Part of a small language model's weights: a variant of Adam for these matrices.
MLP neurons of a small language model. Each row is named by its layer, matrix (gate and up: input weights) and neuron, and shows model dimensions 16-207. Each number is 128 + 24 x the weight over its row's rms, rounded and kept within 0 to 255. Numbers have three digits each. A neuron's up and down rows have the sign that makes its largest values positive.
After each neuron's rows, "fires after" lists the tokens most often just before its 100 highest values on Wikipedia text that the model never trained on; "fires in" lists the words (lower case) most often at its 100 highest values on Wikipedia text that the model never trained on.

L4.gate1399:120108088085150108132124092137129096098158098126128100115096133149157154075139135151156190123157149119136105116114136114126115132124146114099151155161091096133117131124141104180110069087170153098097153136085113155111125084103099144146123096133152144175112147143157141102092127169070129125125107091097139121099131099147129131130142128176133172152167139118150142148127130170127124131167107146122132193147133117157167149168139098134153132131089117172104122140131116137117133091105162110102099137091156114101121151149137175173130166147130117101113085116139162110138100131130145155
L4.up1399:118146114098153105155116136148119091145140104109152120132095096115170142123109111110139119096125148084133111146092152136106133116144061078095125133121131080160153115102160135115130119102126175114127133141089120141176134148090091095099166112170086141138121138106106146140114129086100108183152118114138111157107119099164125135141128171116170153099159125138162125166130108181105112103105097133126122133151144090142127132141165169127082140107092131138120138127083101101158093116148151112077118161120135124126146130135092153109127136111137125129119149113107134169134120111143136113
fires after: ",", " in", " the", " of", " and"
fires in: "california", "texas", "iowa", "tennessee", "ohio", "illinois"

L5.gate2220:162120123148155152129087186148126122127128118094102135161148146163134096110152119174109083117124131118136130125118172064186110087172163170179144137093108160091148131144134150174127148139179106105111105150145117157114156169155085128137118179124145134134134135150106123088143127117120124145131129120124136143148100116154115130122149162173129123148120129091156094144128122141162125105124122116147106136109156118141138124144104168139173091137142138132128116120115150149156093129095113135128188135132152140134110161130146111156110181093106134178100136164089148132145165142153131092
L5.up2220:130102104114115150161128131150113107132082102132112103158104069100106131128098153140126150145081151111130137146152130148147153142093122108133132162143148147086133116100138136089111141159099128121123128139145127145127134155108149136145135147167126131101135085108128068166125111178095110131106137103123137118150119079158108101113105099127117121152165162163075123135153148136141108145191105138145129133145087155129124087113118119129122122151149111121154127141116112156095093099110123122161117135143159138107162113142124178143159149116114153107136144092157145095145150126132139159
fires after: "."
fires in: "0", "5", "8", "3", "6", "4"

L5.gate1943:114115077122143177099151108150080085065121140090141106115185102193134133123115145136135102114115123087149155144090099140124139080118125107128135132170110088146127107117135107105128161107159137155096155151080111142168131122123176122118135100146123144163149115128106079109104143111103148148131153109112161103137126131126079159126139118069130138122147156145113110125099161082149132169114136114107135142153150117103139145090129132124174095135122175117122109101138141112142164115117120124112129114161118125106170121157140120120136131142124163139144116093137162130123113166093133108
L5.up1943:087154114107115135140083155152147149126127144104109103127132130112138109121151140159134124111140118132096162103134167108107084110166114166184082102163080119106148125144111121172088173150154148137165176138105078129126155111120146167124105155120130117098143175154108120166152129153111085101124117111165109132107128088132158099130154091124106097142083140121089114078137128135145158136162133116137114118145126117105146148099141130084122151134103120125110094110145136133097126139125099177117098116135141099106116138125125112146111128105122089110110127122139107083143103157164116103
fires after: ")", " is", " was", ",", "\""
fires in: "is", "a", "was", "the"

L4.gate539:105125090102164122123122109158151139130131133127174129128168148143175098108101169135115159146115156118111110114162137142103108087155142136105143136106109080130113118111115103152145116092164136116090134173148124125119135118145113135081116111152150135144153184113121107147100111099108124138130150106118139146096107151179131109165112111133156132135162102144110159131127129140167097173112085120086130119151142166103119119121159139117113104152151087138124143133084125139186150100119136153107071108085109132156122114133132174106129142136148136105112147099143141168164123114140135128
L4.up539:079132086086167093105126110143154117150127128117160121120112142126116110145125157098132126107131097102103090121124170122172118118111126159106107154119104138130161093139094130144129133156139139096106162143154136125100119122132148146126112138108113168113082169111150111160145096117157111100115132105103145138090160107137120097133101111112124106112113111098136100132145114103135145171168103161109092168144143146088124115140126130148132101169127138184136166140073119138171155094095150108129142104108093093131152168157134137098086128113129120118080130120094127127105122093120077112
fires after: ",", " the", " and", " in", " of", " North"
fires in: "texas", "iowa", "tennessee", "ohio", "kentucky", "carolina"

L5.gate2013:120142116134089153140114163093148112151119087116087156136092176149156119101092144132155123168159132085134106109133153126109144114126159148130094157153114115152138150167120138085173129142110154173097170108129152152143092104112145149094104149133133131127110152114126171118143117161143162140151094078092154137142141106164099110147149125132122099134142113161150135148139117158103132130121091149096139167148177118126150139167099128103105124153099138099073079121168136112152131100167149118177154177072146113126131167102096136163143113150121128138067165150140091130128155152156181120
L5.up2013:160146109162080110119142117128140127154134095139123116120159107146108152136116155142093161138137113118075082093147130122117135081127148139126117114133128139126080171072119139127164099134122158163134164134103124106136090114129152108134134134093111141106106123116086111109096176114143087140122115070129160140178095121153124154123118082158128093122170113150134106141120116136141126129116147154143112128114117112135133142100114095108118119128147185119109125128100150122123157112094156131167095157111155118110172173135133117178124152124142128123113157098130159134129180091097115100
fires after: ".", ",", ";", ".\n\n"
fires in: "after", "when", "at", "during", "for", "following"

L4.gate1490:147147148128107156120117163112123102130127097103107112119133114138109133147075141092127150117072115122092126136133157114093141142120137100140122089132097129156115146088142134115129108142154135148115141098142120055153154159084144127128116132107145109182119111101157144177101123114152096153102107092116164148148094165149127117127109141097187122118178084089123179157124155141143101107176156144133110113117162082159144095128111140121117138100124113112131145143079136124153124121136132130114129121119147142132116124104101157141109149156118136124123172130130122106109118131132136125
L4.up1490:140163097133096163081126147147115123111086147101118133124142137111081175145137120095116141143127110116109140122163130134161098130107128117145178158134155164168162180102104092165115113156135146131115158127129161095143136141158120105138150155113157131138133148130140081164155128102119103116145081142151082124127121097121128167119151132108151095108170113120140156105153127109105081089100151155129145093149093091124151153157128152139143161106179145169131091102090098135126136190161122113153146121088135168157110084136148141135123152118138128089128102113163132110145088082114163123
fires after: ".", ".\n\n", " of", " number"
fires in: "these", "some", "other", "of", "many"

L5.gate1637:152087110125112103130141135108106109107119120116161097122109132077127141112092098109123131140141086160114141137135125134146119107125113143098153139146125113093127133115157092111131128157161135133148085127132100156109136132107097189144094108147168123134137117159154127189089138150151066116114160136120132095112148137121129154126118146127092190123151133138168122109109087172120144154098109135105135103158117111117142123122092100145139104139100117143148065079113144150142109142146097107130162139162132109109072166131132100165115152089106137129111148147164135121145127150132130117
L5.up1637:130101135161142121136097132147090133152076154147115138154122126116082150149145120081110126148120118140096104138094117158096105119147104156080143101151109148144139098169085128133104146112124137160118142141135137111140100067170139124116156123111105116162124137159129183167077121142133107130121097087124122141139121145114154120150144129111123131141078163088120106119121118155151120163154118128120132135145147149164074131095093121156119089124177147111122097095155121114117167109102126108116139115114138155151120118183074089143150155100121128118174076137122140092160141132154156133
fires after: ",", "."
fires in: "as", "however", "with", "though"

L4.gate52:138138089138147113100109139124173140172148094156103147088137121118130149136083154161176154123142149129116130143104098116130092112106107141104105093095148141114110140098158157131158121108131148130116130130096139149178088164116134124132123120142115114123113149092118146163117148108129120172101123160131110131181114114132117118106121090165146167134163165141144124156129091070083100131163161128149138151163114131149102149146145116084095121139126147110125135168122160119103130159108084118159155113135151157168147126142113163111112114125111159124121143166139111128120157127095115128
L4.up52:153103147134148169142159185127098106099099113151142099120130096147156105124163146149097143074106159098122109131158167080117122157123152145146127121109102111138117107141171124123100125162134152167117131104121125074170178136123103153172133118133088102144083177174135132153173130114152149129144149088129114098128096172124148143150141160120091143155160127210130129131157138122115093153090133164138139157150141126134083108145132169129107127168117113122171076144107079156134164158161109102100185133128152165158096116092109155119086124129108177124159126099131104125087130131084101121
fires after: " the", "==", " in", " In", "In", " on"
fires in: "early", "late", "january", "july", "june", "mid"

L5.gate795:112133164126148161120119184151123103162137111111123091158105091109150150135086098109115154130145088110106130113118144129148127102114125128101132114147120136143138140114125095107119134128168104111141121143096108136081173120133159122157108133132122110143138122155128139109137167123204095139126157174104127118109106161127125116168109114157072152114147122143141093126145153111116118116140127160109171153125162104164103163171111131162144154110104179109167099081144149153100130133115120119087152124123145154130163142162116099131168120106099137111155140172103128129135137139117106152
L5.up795:095147156143127135135150095123108112127130106107158141167084139125101127119151107157123134148119098118128084162090118153090143117179120152122102128139136158125147099137088126080160124093179139123112136131136118126114099117155136128138126114087108125111163102148158132171080155159153112125104158148133129109152159134125085137161154111115102118103116116103133135135093150115170103142095136119114108129116159140130113119129065143121144113108154120136107112108116149136115161086098122112119137119121141118121146144153100096108164114085153171119135133087130099127115146111131188156
fires after: ","
fires in: "as", "with", "while"

L4.gate1395:108150153127133121101154151140173140137148110091128114103154164120148171144093134128100164124123103121176144108123168103122169126143118105125199116114128082113129139144132107089097123065135158137112108118088133128156142121142110126137136104112124142101157117114123152115108099127163162116108102127128083099091099150127072142141145113137119123124132134129117155136132123161127098130120148119109166118136143139144143137122089137141116152137130134146117143098111138136130094149115124133143164135099128143127115112109103122149131098126106144101127121102119093135153167150121108139
L4.up1395:115121087124141119083120148128116137109094167146122144110111099148096124117127123168166173144138136107100129106132136138101146132099113143119141140151139113107077109109112157111133111130168078130113164116127139102107143128133189116105108086100159118142120131169164154119138143149155124128107160118124155144123099096107147147137088104081116123126104136136144137110138112103152166158095139122124132144163104155115139143177121105091117117166112191083081106118139119164110084142117095119126132130126142131150147132136123075096141102102104156130128127102109092134175142124158102092
fires after: ".", ",", ".\n\n", " where"
fires in: "she", "he"

L5.gate1655:186122103162080142146150145171115170126103086088103112117159101116155124097145143173112099152092128107143166141116089099127138118102134141094137123126138094130146133146147144123117138168130191130126148150140150113104105133164107161140129081100122121104155119141152144134149129148140152166135101095055168164079149117119095166134097151136111120128111111086130173133092118111146127161138109141140143145130102169060110170162133106096116119101148127117115094124136144169115125079125161097075107100114100123152142118096141133143112154149123169112101102128148131142156129159150134102
L5.up1655:133116123157107159150144169118135184123136124084096109098155106119104141141121093113107150120109159179173135154147138162106170163117123097136148092126173151161098130127133104106099136111119141139104117105156085131100101135083150117121129163105183196110168133108130126174130129145070119128144134138170123090123171102093150095140170124166120146113143161115144163155067159157138096150120191099167138116119114113130141099126085122144186130131143106107146138086116101116132131161096114159123141109154107112105158148148182137121124107134162157136127144121090142115103137107158133157
fires after: " "
fires in: "5", "4", "2", "3", "6", "7"

L4.gate2297:104145090172130141138149125111161154130141150164130110153098116156102166120156130104117153147158129135156101100112103105119113128157197161139092125138095144116146171095127126148170110082126136137125121148101089107146123124084119161104085129105146113102167123080121101109089167111096140163110127093130129128159130129114110143073125137096126127095104103102114122174141154143137109142113082133126111105110142148126121112166150096141102114136116157152096108126118111120141138121090150116161112163151114110079145154139150114090126122108081119116133119096131097146172141171134134121
L4.up2297:140144110132082106152145129154132117124159153141079105144129134130127161088125109139127166147147170133105136123151148128150119109151140159149132124091083099141129119139165110131164146146149106140100081128132106126172132164137155144122118147094159140139122125123135147132163111138099137138105134124092071105105141116136145146123075095127153145134162184154180181128125122134108098158102142121150123110148104154114114121106124134098107114161084119108142124122129125121111145106115130110093186142154102163170093123153090117101152084162155115098170172168190126156111159170132113132
fires after: " ", "–", " ("
fires in: "0", "1", "3", "4", "2"

L5.gate266:163106121145158134109112127108114127100135170130119144189180099127107110152174102157146119144175127131158160103123158067098114086147115163099135118145117150134184116167150108128137143129130080123130130125181108121122105096152160151173141103171119168170091119168099081144147135099154143123168143066181096131124173151123123122083152104133114138131075131163100126130172085127142152102171147130119115143117132154161108133086117133123108095161144131138081092109089114122154072104145121113154092124104135133157110134120097140139116114170133139095150161155147113086132127147142149143
L5.up266:183116167147136089146138136124155133138098123167115181147155161084117147115126129136094100106178133094124129086114176084132108140151184120126123123143150114111126138084131132105141096157122109147102136125144130146071110107071162134117154097145102078114100086144118195124125142082123113137133096130131123108111153104162123152111148188116117166140123132130126096197167113159118183131158127113140156160124124134150090143098126141131181097118128105097108136135103145104127123125146105108134114145114168132121090101100164133124139116155126117111165176125125124154160144123149108134
fires after: ".", "19"
fires in: "0", "1", "00", "2"

L4.gate1971:160129093120143145096141157071125082113119122104161126155146144122097114115111143106082146115125128135111122138151161094120143074137143179105151106107076072144146072120121092135147129156143144166093139121145135105134109149127131146104094098118148097129084119128149182126140127106139126129103128121091116134088132156112144131144091116130076159151123108119146132130139128158149147147119086153142133133108161119118146123164151147135118099139095134105111118097126119131140081100146181134158142101131118173124126162112118110147119135100155170169129106172115143127093109167127135133
L4.up1971:125107138114120125096171167097106134125153154151127109151162113097115133144161161144141161158127135116123118144144089113157092086125116133124118119127074083117121141144121113162139131148087166159099140130120103122095137138148128120121133087124127098095133140158169180135195132128159114147150113140110111130079120099102146104121085136140103140145132125094108131148081089091143148163107110116137140145147131117113123130139166136171141115131109155132119119118142082105119097099141125135116153155152097134093112120114116136126130143143111162190146112126088167140178164145098153155
fires after: ".", ",", ".\n\n"
fires in: "however", "although", "though", "but", "so", "additionally"

L5.gate825:136101123165136123095088141099136107079151094119169122138178119107141108119126137149125116119109119149127175131102132104107092082113120134139155121130170144137164144152109141143145128130104127101116163152131117078105126103153103123121112126147185114116171135100151137172101151124104091134093148084133162131122123167125090147125159115142104139141125137103172103143133079108187104105139148151100098154146150098164172175105091141152108122094109148169141157113095150152125125113120126112089166123161137159141131137124100111121104135108123124149139161152154127140099112158133109093
L5.up825:095075173133064116135123113110155132147142124117115145149153162160100140145121122151106133155123155117140109136112151111123131118136122151099075196126135138091112174132096153127163126105155098130139135126142147089141135133141121122104095135136133114098142163104128199122112178104072148127144150154096178123152120122128110109080131097116089157137144167143101126097143140134147148159151087124118134123103159124143134127152125128111104116115121117127110136142125161142156145114105104108122155148123166145152166130139106126120142133126078110134110069123133147074148130090131134155
fires after: ".", " (", " in", " of", " on", ".\n\n"
fires in: "their", "that", "her", "this", "they"

L5.gate582:152112162130090110125114170122116174115129085121098146122129109098148137124150120128102124124126109149136156100123117116097072112056156133142145098118177119093128156125127091130156161113098079103131073133156160129090150103101119124105126165125120149113138124087164145142142114124126146150152147110133133148124158129138124135128165101157115113120134143125101110133092133175160121129110108138139122115136133121133110120132134110100171137180104122122146146118147126112147169124083094147125134179129124146134134114133154147138132131134139131121129151119094150119127122141131112138
L5.up582:091157133094109120142118132152097078130129129141079106118138132130106085180119138121139164136155138165134177138132133133161143159115113167083115119148112124139130104166113106115107134156137136125074077087164136116125136139156119156129127141120128154118116136133115082136133144144091125140140121130146139105110144124108154104114111155110154154091103116137119139136144144160110146134096159091137175128170126138104140135159147104148121120122092110117066094149132129130137123128097141136119160152131129083129136136096093144159164106145142121135160125130120171131082096093121176114
fires after: " ", " ("
fires in: "4", "5", "6", "0", "5th"

L5.gate110:136139171065137141109131104128087113104087131140131138157156137138142083108123122132103138102172158089138123124139114109125084137123153119145146142156147106110151103153151090150170143161095125128145139182197158146151123117110109123084098156094107164154152102113099158105161138106133099133085102116154121150138150158134096104115128146138136140164087149139147148133129125137130115121115091140135116140106133140126112116154135083148142151145096135112104132121146120150159161146125135096159164118145198149177072139110150103118172135141096127143101127133148133150161154134158164115
L5.up110:132137128151150148097095128164085144189126130131153126125116092100160111138170091166141132140111144159150146109093140149144108149129055137127123159157136082146147158118112127129154099110133157117132109066152147104109134162125109129126153102096128125112108134086120129119125116118090166078093083120142117088143108121134144156150134081142097102106145123161140143126160138117145144111132106078095173167087125114091106080101099083124140092134122099097156111102119094161075119140141154197123094133140147156160127139110104106159189146141107091135102132153104156123126137131141103151
fires after: " the", " The", " studio"
fires in: "album", "film", "song", "lyrics"

L5.gate662:150148170123126109095114150099160151173141075114117148137131141104167138136098130165109147133122117160118084099134160099162123134129106136075130116104165121093157124099156125156167157112111113091094142180144106112102114069127132148142093129143171092173130157118101171146123150133143125153111112152114143129127087123167092110140144123167139142122143164149071148126139116109144153148101103140156152125147157159066157148144140091078134105101120134116138123098160177170187122123127141133125138156139118147152127151120105133127165127120111119127102151089154145176128142148082149125
L5.up662:117120134167100135131121099143135123075094141118162161120116108138126114108108155185123101096121090160151138128110169135149115101134128151069119128091107186089090135208116149150131112100131050128157143111159124110130121146103098129119153158066132117160106105122137168154105098136126176123087098106134161084129147118153180104143131155121123078146134115130067124152109135120153133092121129139153112124126128152173144123125145150102169112121136100118098154162134125147080101149145132152163151138126152107120092111153098141102149129135145116106169129170112150139109117133142131119
fires after: " the", " his", " a", "'s", " her"
fires in: "father", "family", "title", "name", "office", "born"

L4.gate840:128133123126169104160170130081141155127126114113106104121100152127150140081106168164115090113129158135113106116131148138139126137155109115145154142172130121087167129146088137108107167139106111090153148133083144167127136147136111155132128089105135134107113133086109139114146115198123150154111133138116145129168175113160129118117162136109123144150129092105136148155168096158129159148126089160141083175195131086141170152089092147083157147120128146097141132110140113161157106144118171078095148147143130175173110137096074103122122145119121110128109140137111130090167141141084118135
L4.up840:140104158116128078158170122080162155113112110100099114127088123142127132100135142120130101162111134149122103120112088134170137149149141136148125097147157098178145149147116148130073144104118136126141126116120114133169125105136126146143119131102133126069129120095094123139117128188116079140107096149141151087132146107121170117109140130099112151148139079093201107133132083147074151155132112111107125120141154113144131138125087103130140138149120159091150156136138091133146116158107167122118122146136116101124127133095076122159138114123165104179113100147122152098108123101102146108
fires after: ".", ".\n\n", "==\n"
fires in: "when", "as", "after", "since", "before", "although"

L5.gate112:123134112125115163135144122121099075085092087129083137091165100138143119164142140143095127126168133148095110111144137178095148141112146085108142116172100138148148139124148128129105123083067126116110101098101139140159102158189129122080122165129128138162115090127113114135152117142116195162115144105131122151127164130173138150134110091136141170144092125111087166151104149110148097155114132119098097144166154077132124138140097126109102124114154139167099118137158144143152120127111156160101118085125154162144121124134100139136124101143143101111149162098167147121136111166152152165
L5.up112:106141074093082122116096159131144142158120112140136162170080148133101129135099133133112121108161169146183105114172105090167151104148136173157096105136133141092114153174155114081131126120160138127126108118098158134119133084120161171161121119143150161121150114156140099168086150139126107149137134098127144114125116090123139134157145110119156154155090119139166167133136153168139157119095168101145136131153121155088109149099109124145133125124111138147133144154128138126144125114107118144175137182147154106153129142125134117101156164149137145100116085110157131147133078117108099142
fires after: " ", " ("
fires in: "0", "side", "co", "90", "25"

L5.gate2039:126141157104171186122147136154079116173114166122139124161144084124096085141131092155178114094094124091096107098110150116104095136141139164082156131129128100103135098128125125119175167091135151141085135159153115091096108138155143128085137128101141133142141131114135132134150154141142111137086116176099109140108152129121100104095133114112108147125111148107149102144103081103116155116158146087138133146142114093154133129169094169127119110136133156156122086133109149143125099150122114136149109176104112136122127128168157114093137126093125165133108125088132154153161108129126164133
L5.up2039:125130124141115183140120111149129095097125142139154091110136141088134146171136114137108198128140137159091121144123162114151162133126103118152121082116076116119131114125156122115125163125112127128100139127130108103126186152119115130118093150127167147115122121150179138172078145120125106114085142160108088102155120156142171110131166082153108126094131154129123097143147155082117094130124131139145166124139139116112111118137108152191092113159091183172116115099103126137179159144098141138124109127121098134121152122102120164145129096094103132122104141168117136140140114130155139128
fires after: ",", ")", "."
fires in: "was", "it", "is", "in", "for", "because"

L4.gate1311:148094108108165128137139113111137142106140119132068140125106116145124162094129109114068140150116124077143123126155152107168130089159121135117120164143112137113114126084164133135145096122167137117155161198096171121159095155111103119151131111114113093170106111152135164127142181176113142149151108143102141135140093116141077149112145141155124134130129173151133126113121152100140090107110090117140102179166137088119105154107166106137145111112135121095093123133120129116190113166102134079179093150133167140172116113130128163122109148085164166130121146134154111137135151156140153125
L4.up1311:171143123155124129141130134115158086153103150154102097145119142114109099131157125083100160125090167113128129131085142153163114139121152158100139126079154109126153108116193151144151156092126150105176143128157082146136159147143139157136105120145121119120113102090142109102154162155114149110109098140155087131121104159104086156102157094150075156105145124143129128166103114105129127152120097132087137102123131123136108109122082117159104135098127116122137129156124139089114150128119109118115141122124126161127146145113126147106117092127109110107117092119130161137147093155150151145
fires after: " |", " on", " in", "In", "|", "11"
fires in: "october", "mf", "df", "november", "season", "september"

L5.gate1519:111135119159118098126129111126149152149137089121167103112117144121110146092136086142112125107097157092092143143114147144157107143101132129123122126126145091124154098120146126155143178126120090134146155121120110109122104158141142140123120093118157082137158102151129140134128152135130127150127156096110160162185114121110132131130077106143138107134137178149174124097117149100190161126134117127162065123110148129128175167148135119090150154128123118110142157120113167142145131149105107113147141110155103097105094116129127108166115139145136137088123102135105098129159169164115120138
L5.up1519:165120111124100104126132089150119140086114060123128119140136122149124108133136126131134095088107179138138059145131116120110108128137146144109125111113087160136131140119163136167113183085127126120118100086142132095163119118134137116094163160119126124111097183110155135126107115148160127140105123133101140122129115113135117129106135113155133096140146110115116118141115154096105102145130140108146131159107132076106139144119129120112139093112081166124164113125078119111158164080148115147113137139161102130170130156109132118141103097118108126158115171125140157105126130126120130153
fires after: " ", "\n", "'\n", ")\n"
fires in: "9", "8", "7", "6", "5", "4"

L5.gate2050:166175170136153098126110126084135128147119135140143116101137113087101142126147122107092138129140119160112127118130124073161135111115085177109136085169134155102086107113116133097124167157126160083115177110113113122101150151137120145120100143108109088148127139098143139153095118116111099105081118133146153154109152147147125150158147180150099161137175174136166163105105142115129109161178082137129138112147084126138130110141141143149113087075108144118102154134102166129104153186114118093115151162124112099127146141117140093146132136107140156097120131147107125151139144143094136130
L5.up2050:163094094093129089108106099137105130080078105130092084138155114118127117142070128142157151100118143133147130102094145074132092148124137122133162174113124118142101144167142122097180090098079143121146153090116149149118147138116127136135145135136127131076097148128127144099166108146146097163120115161137133121140094152144106087162146103104148135137110134122155103129111182104155113127095129172083093113116142120102126147141149107124128132106100134123120104111129118112104118111126115128122085095095108138157089073120097126149122122139091123112103130129105108120128110119104094109
fires after: ".", ",", " and", " \""
fires in: "they", "it", "she", "we"

L5.gate1653:141109147145122132113140128154132145121095088138119123159073137142143111120130090134053104108131119112122153086101184101100102109124108119077130099140136134090107140130141116090158124129174147104089100157115157094132123127115180115101116108112129117103140114097126125137083139137103118107135092138103156158102146091125118154153109131147081140139117148134134098154118115177108113151159132199179144124121132151157119194128107088146077135132136131114078141093133051149148170146131117117141157130180177091180096193117139121094101091149131089093116133152110165165111135137111125092
L5.up1653:126096150116123116133150140092117133153131125124115102178111148139141158149099103122112141119127154165127110136124145104085160133126150103147120147124103174105142144121109111117132184135152113141158155110117102183121149089075156143122128114133144142073137137169180125123150166174147149154090113099120121101098099085119128136118157147127158136111135098122148136104121132070125093154089128150126139134132170074146119111135144121123090115120128098170127076155118129099166160122106089120079114111138147128133119124140149151137138136113150093122131105136153091130142154148122134111
fires after: " (", " where", " \""
fires in: "2", "he", "in", "3", "1", "5"

L5.gate1887:059103137117092125146133130129152159108108140089148091135123135141128140117108121121143112175182125136155108145133109160133126082069122145136179131093152101085119077116130114132110116119147155100102140118133114158160126075119093145152111128148140139130170129120131097111105130163097125141141116126133150155154108126157129105094129105132130121127167137119173133121135144141122099160116164139092139149135140107095118144104096068081127142122086129169102052113130102169126090133114141083133130155138143138090128101116137137163139123112146115084068098114144149145157128146122127122
L5.up1887:122133092081095085129112155133109140153105142093143145108100139092130178108127116108157125139107100085087109107144109138125140157109151075159109152158107114160112166114106141128107125133138134133167126113148130112127127158082130124132158080125133148130174115120158136129155148109090127157114110117139120132114117142140114088136104128129123164105110141142121098116128112139136136120166117132146161138141134120156143101145130137142119092112159171129123150118112142143161176134157156143116152165124159187111125184170112156134140154143140128189134104116129174129108125125158147129
fires after: " United", ",", " South", " Los", " York", " New"
fires in: "states", "california", "angeles", "city", "york", "america"

L5.gate192:089167109120150140093105119109097095098095106108133143134171107124110111148100149147068110113133161134111116107115179106156172132103160149136141100158101075089130178106145133135126147069151129113090093139153173095134070185101138133123103102116164141143181160099167168114108160149142140140093160132131144145180143112134125119155134100161175112140134081156130152103136170091172098160113112156136111134138115127123131188111134150093116155103073119090134118107162134150109143104097118114099158124110129139170166121151103109122116123117074142100138114145111101173148124141106147140
L5.up192:119126148096122123155122112134144127107109143159153151102118145116149164169154100104126130139106167156089107134109139148105127173142163117141129150109098108101108123140118103116144133116097149154101144113118107110153106133165094120119100112156123148169154137144131115139149177125168083148107136142104114132151137127112157115135098133111130124076137101137151142086111168126089077118153114114135152130143136123125099122074107150115086112095133109133157173164113131131122125142089120136109142135127142109125132121121131088091125141097147107143128092112121147161145123132085139130
fires after: " on", " in", "In", ",", " On"
fires in: "march", "february", "april", "january", "june", "december"

L5.gate2001:155117115113118074152151119140116134091069126120157157162161129122118148140135157145127136112157156090144133093136096128135138095142116131129106129133126125145123134129103103133087155121139142165108106122137168175109139132109122110087142142122118117118116094149095087132118135097093114144114161155119137117120099171103117115111145121163105122128131146124110099125136138121139116115118125165104139127156116140144102151137160134108127103149145145161148141131130133175109101141147103132138084144133166123097150151133110114107109134146109129130142152157149135113136165151107116091
L5.up2001:180167111123128102117165158120102157141104123137137113153126080096138107160124120161150169130118142118089138088107172078118144096125141138104120137088166137157159128129122138167168148093135105112116145148179159134127111135159148141141139109144124122109107141116119128160128107095125155161126111146133159119120134151096118134118141137133091107137105121132116113103097086112134148116140122148140123109131142123118118115166127186188121143142104153120131096110167123152174108130152119115124094140141129125130099112105091154112132122167130146144144140091163171133111126136130108116
fires after: "."
fires in: "2", "3", "9", "8", "5"

L5.gate882:089109115077178179095126118149166078112118149123131117118082140118133109102118109094105149122118136123119114108111102159116084141101114150116161149113126096158137147136098077129131072079104168152082157190084090073136125116114106113147121126106099131167131172086164143133124106180100155126095131095112144150092171113113144159140114116158145162158114127136135134176099170151117122127133118146138135136155115145114115105138128144118107104092142112149125108151135136127168108130125140108128167104091110101144137143109128167168116141117142104107125115106155128142131117153147152138
L5.up882:126099139108157110133150144129066076115129123108096099097129110129142150075153102133166126145162134139152092155140135151131134115094142137100161183177114082085160152112095157107129115144132143119128122089128116089118147145116167140155089129147156170150098141183142081130118160150138120155106135111085104144118177149185155156123147119167108125136122129128168089138125143080172123126155153099135128130166192080084085136125122150121137144128142166114106117109136164164136136141147127121115164180135164100172107173137085144121149147116089082108118129074148161160149129109117140103
fires after: ",", " New", " North"
fires in: "york", "carolina", "new", "california", "texas", "jersey"